Weights of a small transformer language model: 2 heads of 64 (1 for keys and values), 10355 steps.
MLP neurons of a small language model. Each row is named by its layer, matrix (gate and up: input weights) and neuron, and shows model dimensions 32-159. Each number is 500 + 25 x the weight over its row's rms, rounded and kept within 0 to 999. Numbers have three digits each. A neuron's up and down rows have the sign that makes its largest values positive.
A block is one neuron, or neurons of one layer that tend to fire together. Before each block is what it responds to, as a language model described it from the Wikipedia text at the highest values.

Colons, slashes, pipes and line breaks in infobox fields and wiki tables, strongest on the colon after "Website" or the slash in "https://"; weaker on scattered mid-word pieces.
L5.gate108:489471499495490535526508514509488475489460465518498477516541447469528507469517511456471500523496522487496488462456509512505517508545475489507500533477473499541486486521502538516467483506523497522472527521535501479486468511529514519510518497508521524505523475490505504494471498523484548517491468548465500543538484512480502507521480493519487519489488484498519526492502533510540493505476
L5.up108:479467538505430522496504465460466510473510496499453467505519448517518526476506524471491499499509517483474486496489532522521481502498475508490537519474481489491433504520506499517508535522526495519500510506508507532485523484490545514485524474498519554493465519489507470504537482513476546494520520445533499503469477506545472472495493487531514482511503491513492450533508492497483476489510
L5.gate120:496486510516493496515489496463517514532501491531493468505531413460503541526462509483493519495465472514515481497489509448553475528521481526438473519491480496498482484459564527496462526498502498466516492479486474520484524522510542531513496504487467506501482520504490511475520445496480462519513508461533489551485500520497519514551556458491526533520475454508530487500494513469517528497497
L5.up120:543495508509487485506475465483474490488527439527504469517492503465533553504435526524525518512509544518485513458495510511472511532536502496477505509440514507515506572502470497466470507511519523486496488515481491501496518523461463530466515521499507521502534500534487495477468447503519529557488481481536514482504499522486517520531465498505501510463505479487489506490498547486533495510509

Generic common nouns naming an article's subject type, often after "the", e.g. the station, the film, the song, the species, the building.
L2.gate94:456530480539484486501484501499547470507516507516483510509524494505490475506538511466468523502514492466503506488513523483504515510502530506517501542499500502498509492483539486504520470490484491516514488499459478549459516514491501517534508499449507504516561496503506470526489469476536528473495515497524498540516519513472536518490533480529520546475505486544526477476502523521514503467517
L2.up94:469572474553517509505509526503491489475484502526463487509471525493480464493553507490449475488515505492502483496552515474501505501479507501474513536495499521560497506485512478462506498493488516491516477507479467531470506536454516521503484540489501498504526489502481489518444461473544503455485515480536473511476541460454496484498520501494499455478507493497510490465495499527511489504533
L2.gate95:464545497533476467505486500516503474477486535540457442512437547499497484483520506449506508538520511500501480482491507487502524486498516467497558518526513474522511476489532523505522446486485470575470489486481470513463501506485487511513535514427493494521520489515523463488431517475523479492467526514533447507504527495497520498474542481473551531470490524526506510483487520479501480530481
L2.up95:484522511512545538510497503545508481485451522534431499506403495492508486480530529494491497508530453486457478459496537508502541500512481481522545526502482474518515477502478523518501463508473477561462513513493493498472486508488506491546531483515518500495544495508487456477466535485511463480464477495539451459468518503508501457459560473480515527469484505535485535458491493491491493503505
L2.gate189:523521474516488502499492544536512513500476500504525494518447483481487522470490506467559489487505465478513493476502498498541557482544482501519504507486526469511470517493473496490497489503462475550513467505482524512528470490504527502506510487511436476518521528506479474509470515481505484473500494506443499480467467480470504471492517543506511490476539460511469565486522496514498508449492
L2.up189:533489461521474483493493506539519505515473546509510521524481480478503527501478483463506482494525507496526495445493508494519558482540485506516511493487542468528474522476476474544479486536479486549468471510511509498511490486517514488508500496500486470513513478485460515498467510451531533495508511520473459489478474475505512470511518518523503489483558489526450572507502501486457502450486
L2.gate372:425526470511534502523509426444521509472494498512517498544492522507522475480495531476497482512497466501516514462494528459538511513532502492498509552482513511542483497464488504472512477494467498507496498504482518537502472503531491491507467503497496525527524519491504520498486493489501506501465498461571506477470463509465497555484514489507488502459462528496498480516505499478536544491481
L2.up372:502512474503482484528522440489490513485511515486519540494476509560493474461490532476510534489524485455475521488512518457515492549562473511498486522505520504519484477458476481485533524496457444505506521495481560521486419501540482491500458512499481486502505473494516532481490474492509500487494478514530479491479486523488522527498514488495514521507458490512493501508488501504505508500486

Word-internal subword pieces where a word is split oddly, especially a lone "w" as in net|w|ork, air|w|omen and T|w|itter; also "ch", "ing" and "er".
L5.gate156:484533545484494488466508524502517519521527490525520505474539455522519499504448457470542463496488496455491504478448561537495502499519491528509528497506525501514514499494485500468485534491478484505488487470485522526440472473461514513518503506453510488511474532479520468459511525532490524471505523464519516514517500487515524507481477545529517492496489478548519514516541491475499485529487
L5.up156:501476503475437481533486499488486509489511521528513521496529494501482470516493515504510488535487473512469505491471548582475468517522467536480486531511501518512471502486500484457497504504484494465527494512512511482511480447484502505535485517480499487503456521523523497504497537538529464513465509515537516460515497524518512471487531523527494531538498511503493517498448486490501486448456
L5.gate172:441529509526501540511537513539524467519458514520514499536532489465518510440465509503512492527453501465541499480498490496478445574518482513498510464473507530515480486493514474478534500500491464511514460527523507492515477517464479459497482543470491511487442468459538502481476502496501492498512540490521519472492468544487489516493494519508461482505495488537476506469583518493502486484516
L5.up172:486484480471487513488458537517526489501498480526522457505509489510456478467509466485525520479502545509453495486502495507498515498544505515502513519435483493469467520514504455470546488527514542479515517469534462489505465451513484527472502527542489516476486497463496496463512497531493487506457465480570538440515507489503487522470490542519470519470522507474487565549540507493502539506518

Word-internal pieces that split a longer word, mostly "so" in source/solid/sophomore/society and "ell" in intelligence, also re, om, ho.
L11.gate137:531460462515511514535504470517484512482548538498501512552500469490466511502502525499476519513460518515512461499505489518509482509484503549514518534456484497502512462495510522501485499491469516492526469510510484514480449488486448494485537492530535522470485541508480482498478491460491488515495456523504531513530552487509518493536546517496553522485495496467408473479526514539514527473476
L11.up137:484499511507520494504493520503485515534492495523435490468500539512509500515555527531501547550514506480476497485509483493496484549442548557530545535480554540509509459499494499497470492505527505523525496503471500486534490451498500524489514522514462499494501478502515495465462473496498482501469502460473540474473536503485484483562490481524499542474492499505502463520512515484452493468486
L11.gate235:482477467494472473485517478470455497503515486486474536515464500452520502495538456512507481520504509536499517514503493512508498484506529465509550516462505490487477508490507495466486504487458548480522472500511494548471466466517495482485492525537580505464518536469524519484457487510483468532562551473493505506554502513452527501479514485496499508487523502496504484506483510519484484546500
L11.up235:488469464521509453516518468487484517480495521528521487505482518498510520465561502455485466488508530492514521510512513502504507539512486481522552512485500482526505507472516506485511503491501498489511490482514521510503491510500483498522490516516503500481521508521517497454496477518493515494504500521492493471506486467473527512498488476532501521487498469515414501554553501512455513522535
L11.gate252:531546496516501535535543516514496504482510511489527511491533516529492476476505506507469507485512499546499549547488493511487472494515507481484488558498497490532494489505509474514488517518508457517515493498497523461502451549510480525495493482457511505491492494465484506524455483509462473468498483490431465493500526498501460512472519488511481466534484482533487503493535512484535515486499
L11.up252:561517502488541481495517504518505455540512538487524556468493466510471468482555495532500465525465465476529541513477511508482517508509469509519483552468510527489474516508504516465509527472501518507514547538514516479485490517493489467488503547498544472508531531502543532525533466503533500491465463510445489497527495502518533512504525451501517481527475508513474518462499520504538517500500
L11.gate298:531531472467539499512549461512517495504540524538481524558510508504524480471525501509516477474467491520504538497455485508570509483537488536512507488484497504522507522495522508513522517475492445467540491510518512498469478471511513513489551488470499503477453488524468524486479512446492528545490506519481493478519499518525524528507492498479513496497550475472491496487563504488512486497453
L11.up298:490523443489506482474472499514507500462573537491527565507490555478499496518529497542464488536506482497473482516509481480535501485464490501525541478541528492487517494495537527523461452474502525517492495489472526527503460526502486471539514480538514533498506548504522522478540497483541483474488495511530507482489506500484484476534484525512492496512507509511506478497511482520506548530499
L11.gate339:497462493525507497513512509501531434501501539482472540543508494505512482478487524478538545526453507482525498489510485522487510504453519532490474507497467513521565474488499482499515466525521507525470510532510512508524504511526527505500583545512542522490503515536479491509502501455524546455472486520497493508495559504521540482470519502494499489552540527501528499469528489496489487482473
L11.up339:513505524496547513494544524469524535493501530511507500524515474545515492462497495481502507478526502567529507522478484493530511509512496493447490493471492503485533474484549533552500491473490460481507501518501507523541541478498478532494498493557504444519449489509499500516506499552533487483513544501508500480496534486486531523511455486529514488504472505478548508491438493520498472492455
L11.gate451:491522536483513503461523535488508554521511475505518440500476517500522513518552478546474519549545459510499474544505535424538506493506511502507483480511470517524514492542510476486473491504521446470519468506454495520480508457438504530494517523505503496506491512526519486526464502523531503477508496508542502453505539518509506510471502427475478492457508482493524523489490504502473459510479
L11.up451:495485499506559490533476481466494492491492501466530541516535473538494471505503510486486467519497470489492507504504490489512506476447491465472508491504509515493534562496470545460544479448546501511543498468452519499544457509479458510516521486530506500525466485452517445502529514498509480497465498498508499537525479496479492451520485455483528476485519504447482477520496507525482514515518
L11.gate505:521459515499427509486560498479524499514525518543518489516522534482537459504514482525473481476434469488453554473468518514479506492524508514517496492505534483489548478491520493527487489481520477485506560484473481497527505506472521452546501512484496548500460474452505517501515478498475497498431496487525497513522524477479506476534520503495505481487502491470560485469538503480521514511476
L11.up505:478485531498527477521508529493506533477503479467490524515541518546532489466519490476531453524513504506483530545497470514516454468489442507534475470528484498547457510538498488505534562492500482532506516505524511528491479510477506489493497514535507532514510487535498490492505495523498504470467475483512538486495500475550488521488569465486496531430514527487531563505486498528503495490513
L11.gate510:439504472515517468513475479449473484522475460499471506519505476547477440521497515496489489528485529511427516493521495525476512505500478514454481511476480490497508494500484565503483513480505487548514492496527487486493530523508481483519542519512474517448477504473523536505513555483490494464506484458511500507533469525537534489553540506505532464478498552490500463488499486488478460500482
L11.up510:454510473524527500530515484480567513518488491495492503505438488484464556523522505464485516494510490505489471517479504550462514532467504525477451509495521570551505492502485483466513490495536527551508517501521511515489523518537502523495513478525497493483513465484524486547470440489510484480493527476494515503451524487498523508516519492493511498514505511461503470473536474499494503464517

Spelled-out cardinal numbers (one to six) used as counts before nouns, e.g. two races, five pupils; weaker on mid-word fragments (Olympics, footbridge).
L2.gate289:505494451491520527464492478452521486486451503537520500506519529498507509450534510533477489494470529487498490475501488521473475470530477480455539518515472498494510522506491494491493479488507542481479451484497454475476488475483488480541544466459503480502527513493504503460461451482485475522477537520547495471440540470527507550475486495501499497452490500518473518528533520515504491485497
L2.up289:486526525469482474519536510502516488483495504523526481511535502527519491460498492518456505470508528468488503529491490549529506542495453492491510524491513472508495498432572476477534489551522516543497531506498498508492474451506468488479511483524480520528478472528538514496535501562468506523497508527505500486507478472511496487484501482492471507548483486516522503525497503518478460477491
L2.gate351:540519493511502479540515484463523524527528525510539545507503511508521516496515517527461449492521466527477515475528512483514524481481513541442531482483531501526498509505523484518508476504462485520561460488564483506536524491561537556490541526486489510484521518547532483486526504503473513497508512523527511533494491532491510526503475544500508531540507487500553476525497491529550485485492
L2.up351:469504484481486484479520538479532506480494474488499503521527464494472468509516535542493443493478462495459487505547483489485536498473550509503504518462506518514460461484504524501493503483450464517554497462456486465496493468505491522457519488499501532478555493511509493510512506534532481481546523483494542527458490494488500512493483512521488492470477507550540483507495489493502478519524
L2.gate359:524511491516472474499505496534501514505486528484529539484515538514530503482500521505499536489499519514497530527473482512483491452535474470471488490531537500506503484490503499499502482543498565509457527462530487475468482423505508494483513497462461472485483516495526510458509501501464475513464467538510455467487498529478452491481547455535474545517523483489452500466479535500498494497488
L2.up359:519504504517494497526513473526523481496477548492480524481498500512491451480494465545563445497517554551503490506502472498434520487489508470445515470530484543533477483485561514498488483513511540493488503473495469437488488505517487469488526480475500496493507513505526480491503517490469497507501480512501500488448498458469490504445521495538516529540515475483494500475470537473495485516492
L2.gate406:483493484494470498492516511511498503493422520561465528525481505495534505494499494519503512491508495485488498481486507508476507515503508531444480520453527480489464498521554495473526447501506534505496489526545489485478494469533481461463530507495479512511479500493485498476512521515499505486537492516520501479495525472501477512491503497503504543516506551486493473497555532549502521499495
L2.up406:435502505491473535491459516539485523521485492540477530492493517524538555513481504485474488504491508485487545519432476484494498515482460449479472448513557489466507496521528470521484507544525460508485496544487518469511464522509490497495494506479508474510486549471497472531529469524480518527505507521543501477486500519504477531493492511545506526506502517462449501497525535498498490506549

Quantifiers and determiners before a noun, whole or as the final word piece: other, another, every, any, most, some, few, dozens, largest, best.
L11.gate103:546481520506490468490526457500471482483529495516457497518525489489512472473492476469510528511495483504504487485480512450501457489476457535536490497531477502506523526510515506510527493489488498542485459498508479499496549516515513445473511496491513505498475470483509539509484504488493498509538500499475507511509485481525512497551562438558472495513450529447488471486472489446468486485487
L11.up103:482513484497503492532515487464526493485495503502495484502522477513490462458518489473518508504464452460544516497541496474468451456503511513460485523530488483514427513475515464506550484534491523517485473510531454497489536485506500534543512496458516512488489477531473525523495523522544556504541507503521456505529534541461505448530503482515488519555515504481509508539469505518556496504483
L11.gate172:518474494532499465496532459464531542444522500530506500465512501508486478478507469495502485530485507525523448465529476481499497458520509575512521489554491515525502494471509481508502507534510537549518485485465510485503520503509499482568465484480502492507498484449490517540506485450472477492489513483425474528502532477490504484457503495468508498487524497488500498502524525507521511487504
L11.up172:469535486514503488516540464511527482486533520472508493517504465475518530484522503489519484472526498498471524521495464479529522469546460517477516497515505515501538486490483505457425552499482520500502510538512502480492490481499505503546504529520532524477474507505515506468504530497568462497496463476488463494487563515505518505477534481545469457484472477499514515516511583541508512479509
L11.gate226:541517477477496495464526521500512472477508550501470494549504458467550510500533544540520546546498530528497485473497514526524470501508519528500505496544536509524530532492496521460483517447529491515493489500491473505523505503502524499517482511471477541460475527492540439510488512512485494500486535507517515492525475496524503498495515492499485505508496511452466473515562473516475517520535
L11.up226:523495479545516494475466485493444503470498525504497490496492483512506500512498517466537521468508510483487494507490490486505500508483518467551490569557522501508439439521523525504500466494500526482479518508472504437489463459482504492478526476540446535500524516549466469470492562512508496499512512528529528487491464478510492495496482504510485477487509483490501464502438512465526522501517
L11.gate261:483522456544494494480497523469557489466496511527535483470527470500522520499496504530509496525482549535505422481508511485488554520507532496527496487494498480434459517498514533526525533548503475491510461520472522476546501492489504493478493514474468483510456511472485529522445496529485534527521504505501488527513491517498473501503527480511524529509503521477518487514508524476467487522490
L11.up261:491530518499512521479498511518546472513551507551491470498458523487545456494492471515525468521521527511490534512514492512516512477475491526520485509494440507485537486488523518476486500459530492498524526471498460486474550517485482456527518472482550520551512485498506524459464514550521487552492498509502487511501534489437498485507415470517447511502503506480500500508482493505498498497510
L11.gate345:503539470496478497492483467503552498467511480489470481502539537486552489511555489466551477498442462508466495518484551513509516508559490523535487497500445475465506484468494539531514502560508529517500457496516461513534482462467474475520533512482507511476466468486492497516503491454518488508496521464481516474527475499517557503494503485523503536507476486474520552476483506497507490516486
L11.up345:462558493507519451559493468517460503474500526509505547473503494533495490504448518516504470508485461517473487486516489510492516506461506519477466495557503487449485518515485549541496482547489482573513508495462512512496484481482491508512462504456547526508495517493478510467483525485478465530493492495549496505512458535512528510479480487527496501498514507474485537486478523516507534488508
L11.gate353:518511514480491501473495486507485535510529501500507506492520522505514497456548517494566533511485520491504523510530513473493462515555525494506479503494487510520475578469474471488484486546543531501469526512473498475500447523447518537455542477534516564492508544480486489513461482490461507493527500496510485468510481480513457467474488530512492500473501519476499504467489526486452536522527
L11.up353:484504508454470498497498529459502513527502494473544501526470504520520469513518522484529504486491496528538558471533509511498464494549482528521502504474508475491476524477476514480493521561523478513471520527481469501525496530502509472515459511484494518494501490480548478521482481507499545536529479505485517509509528510480489476504456552475509514475502502522477530496503514558471500492480
L11.gate367:470516491445465506464488499476500506528511490509472449520506510466505506464475466512499502462484503481523476507497538545473485495494458502527526495528538453447507504472496509547494472552473498510522490515481500484481463504510493497541486556522459534529478535525500493515499479513499504505480500495444521510514494405502477494499494495490489469491504488509534517492517506482525504479511
L11.up367:473496536506484490534516448463517504522516513525511486507509509471488476477474493488535481503523503485472496498492465503505526507552467498513514531502494504478461515516474524512490477502568534491512486532481463496494515504520502517489542490490515508475460489502496524521513502542481568486521513447503503516523496502440496513494523544484492487568497563495508464479503477477485527490525
L11.gate508:522527495505487458509487483487532493469550518548521496508471497478513495492503521501552543504475532513491498526474484521478507497538504528536513523507512473520477488519514530478532501515462496520512451484452492467477540509464533461518538467491471548484467506474464462495468496499500474508532522478521566551512501411472522507525535517500474524455487512482506513511493534477475479496525
L11.up508:506492427495517476514504511492452492446510487509490525474525500491521517455490488503521498484521487506498514524503520522483523459488528501505537503485518510444515475498478495475542466506506500477533479491535509493521490478502517504493494480503481536474473505466523481503486502553491487496475505484493506495451514474490531524518478519571504506507525513455581515462487493474498492539523

Opening fragments of split words, mainly the prefix "pre" (premiered, pre-sold, predicts), also return, continu, sub and early name pieces.
L2.gate0:488529503480527529467509447480485494504479486458492465486483490511477538511531544514487465523505535468460483493523498488486471461459492587507486506544476544501492488511508460491508489456515490508498476446492489481496521475511482488512519491485526538455486511489534440495505500527510493464508534506488538493506498502494543520530550520503524465498483538497511468483558577509501517522491
L2.up0:509496458493498505507495519503472516477516494495538485515469503442534516559474459464498516493540475514517576484526497490486505536505505522477481481525479471538502472509532520536532473482462478506533535522456519514516517506486510545510459510496464514492490469471490492485479487525484487505418522447545472496516464482500505478495515519541517534494445504514477516520503488499523504510482
L2.gate51:520504450527547505544530535466471511488478492528522510488507483480516511507544505521457448505499523500519540526520523520469507463477475501469505523490506527545490486521512528497506490510479503488492441459510504512509492503451487501529469494485510529472509470513472499468499473490507495505478463532512536500507493513484540507470543466478494505463474538479461437490552508519559550504490
L2.up51:484513502502558521567489463472509495493509489510518466477481465504492527528493522515487457503528497462502524523505486509562493523486546515503496493474531535509483499546528510478503494451469506511500476503546500526526500476459478504481454472498489494497548481547451534524485484476508515528555499509527550538513560502514489511540496501533537539493468507463543509491497479536545505477488
L2.gate150:527525523527494516461524481504452484495501481499499470516522520457534504517503522547485489481550503481453548463532482497536490538502537526516511465470541468527483484507465515543486474522502509484506482498478518504476478500519481501490473522515480519480495550514538478506540499530460519480492531529544484530510508545506519474472519460486460497484478519516507525539500477511497510437448
L2.up150:519537528520569508479536512504442476502528476453531457479504486490538525515487499550503480511512483450469518503497485519565493512480529495522476501448513499524510509504468487504472479498531502526510511505489523528523459462493471523503497509490495492479520514498506483516562491482470501521477505508534480510534508488472502490475508485488449459459522525528480521531489468498518489463468
L2.gate357:495498491452502464476525472517475494510451497506508473484501529505504555524524521542451517482517497476472557470497437505538527481485486555422488458497446518491499465484456537497516500456502502463527491467504485500506510503502506553525488477460494533496497507497509553491457488522505469492507509484505509503469533472480500486523535551548476532492514513493476503490545493471513503550552
L2.up357:490559477508485537527559498456516491524471493533484488501472515472474505539527484520479477500544520530485523479525489512523519442526476502459487468461465528482479535502491507485536521471488488538484516514489501502485494499471556469507543476523475487482510517470473496504517493522510493503458474531504521489501506494483501551558512496508499510492509531488479473516517472513520474501483

Word-piece "st" inside or starting a split word, as in Out-st-anding, main-st-ream, st-age, st-orage; weaker on other mid-word fragments.
L11.gate70:470518454514514536482488462471495508517441495462550481504545539500525492523491500466542490550453550533440532543494502522513457510525511471459513497505484518550481490512525480534495472481499480479513466540492479499521515519531487520563500545550511551483505465482513488533520483497537498512491510448520533502515487476496570492462511511468513484480526480499476514480510497470497483523487
L11.up70:579502508541505539489486473520475507523511497509501496530506489527508501505565507500492504475504493506495505514513490523488534517527536442509490506506566485491469480494464481495457477477536545500510563481495506505560474518554519496500507455500534543488466478481549513478489465518496488497499500476530481487524470506460488518513469465458483491496531486498474528521508484469505524502536
L11.gate72:512503493476522471486472484491551515513483497483457505471499531452549535446457478488512499459458512504530533441555481546535501475506487500499443500504475547474541496554485441486484505495508460517538487517544500518505526507505500503529544543515509478474478490488509516494505441506531489522499499481461540490537500462522495492488507505481514476489490528477500460491508548490484548538503
L11.up72:505499450510488461507514534483486506561501476500507473488544551471540532501505539521484470478480459498483511502525503548537473480493553518491493489494494542583535501503505495500484476502475559494503485471468503511502488523576479495491501508496508501547517506514544479502497487528495512484516537519517511467501503521540507535507533492506505515502477509456506488460522498488456523508522
L11.gate126:511506526511542498467510448478497512480505541506517512497484529489502543468480565486519528497521514513464486485476561510514528510492504508531434483565464530493522597521529506513481475504484477496515536481494497483489521487456504456489532517496486508462511506475524449497528487500479495508525530472517504497534506490509486530494513459460483468509481512532447518513555526509510482545498
L11.up126:464479511492516494513535475492547527506491492517480505554513488469470510484546521511484509517508514519494516516493475486517540478496479549519531487541522504510550546505508486509506496494515484509520462466520489535514470487508521530470512528509529530499497501499515520492459552481494482476491492488480492527477468509525537501486500502473478498493484519481469466548523498451530480526515
L11.gate132:511491523496491479525478512501510504530482504480492461514490532503502497483524492491526500507480489522493495520498477481529499489520494502504519518487479492505514518472507512459473493513474499482498520508474523480480473521500512562488487520474510496426509519509506471512520482526509456483514489529534490519525473528515508546522480469489544481541513483498531553459560483523504503462469
L11.up132:494502542512520485478474511517520535506495483498555470532503526528490525498500492505471500474514489541492509464495487504493521468483511453491466506474535467526519452455518524502451473530533467519479543499469513541451485525493506487499512557467478475483497491505483496449494522508484518501487479502534534523493500498523487515505454505502496475522492543550482539546555512481489534512480
L11.gate203:459521492502531500432480465494515538502500500467550477548449504533484502488494474510497481523450487511509528502570506552526484515513492564499539481505488506515484511486514471523481488492497532496546522488472504504490527482501484474473551522487478517487483474495499511454501470525503505489463505503426527552520496531502501542524501462480513461489505523498490503513489517524495479511519
L11.up203:476521490518531521438519513503509511559485514484547509510530500532495479507508472480511526530479502471463480484503519494477498480512465523480493506504464452551533524460571472556499509501452540498514549509513520517499473492503487457501474502480506539511528484497509496468479474498508535478527496536531523517496495492536548505473484480470477438507500478474478487485502543516501494529508
L11.gate225:492514537468485487555483495504469527458486488491505521475488508501517498465486499545490510503510469497523473524531468527466456496521477506514462457476504573483499522488542500471516516475535476530529516511504528540517494489491474493535524493491499536447521486489488479458497514501494498520508468488515513497489457506532519499499532517478521491433483458524460460501525530505536477507478
L11.up225:500511527489526510532474513486500516510476536453527496482473484469486492488481459480506452486525505485501501493515490504459522462530546490498516522479553542497478515500506511496529491501453498506462497492488526545517493508455465573518486476505538523481457500527536451462517518481490479493506462492526506463505498532532550551475532505514532509494537528467460514531522519491508513459502
L11.gate333:532547484479531538478559453510498483475426517532500517542538537469507481474466433508480522463502452479510467526507478506533478493496529471474511492503523499495483503502500467502511492478481500477530481527475476540514506499455494502495541496530483472486531501526497518476489529457510492503494552551450529528500481518472475512521513492514497448499538492503491536489501488454473500512518
L11.up333:477516527505492515491466480491523501481485488487533470509480515489534529454547491472516514475500467500527483510549519517458499452522484491529498496549528469489508492508485461519490509460483522519526471525482500442519513495527491487542448524488493547498512513491479458482484550486488491492444497469464470465481534525439530556522506508510515484486507459528500473502556496502485484533500
L11.gate385:526507468522520526486519517532492517472514466498499471506498496487529468461477480492513450495466479514440502551534491545523480505465502484474548527536500472537511519482535463487502507524536480530495529517504462509483456463517511459508536478511494482514497462531452508493525487474508497475481530458478470470541480484504554460460538483454535483487507500527485459464483519503525515500508
L11.up385:495552518492491521503504499523468500538503500507488461438491488501480544477508464492508476452510502495482493515428452516517514529562471499455538551520447453482483528488476523496493443510532482517480519462523488455480477480486532483483499497510483514494504490452482470482493538544479509475519493467484488518520504517504530491488505493511480545480483498514523513553487522503511557495462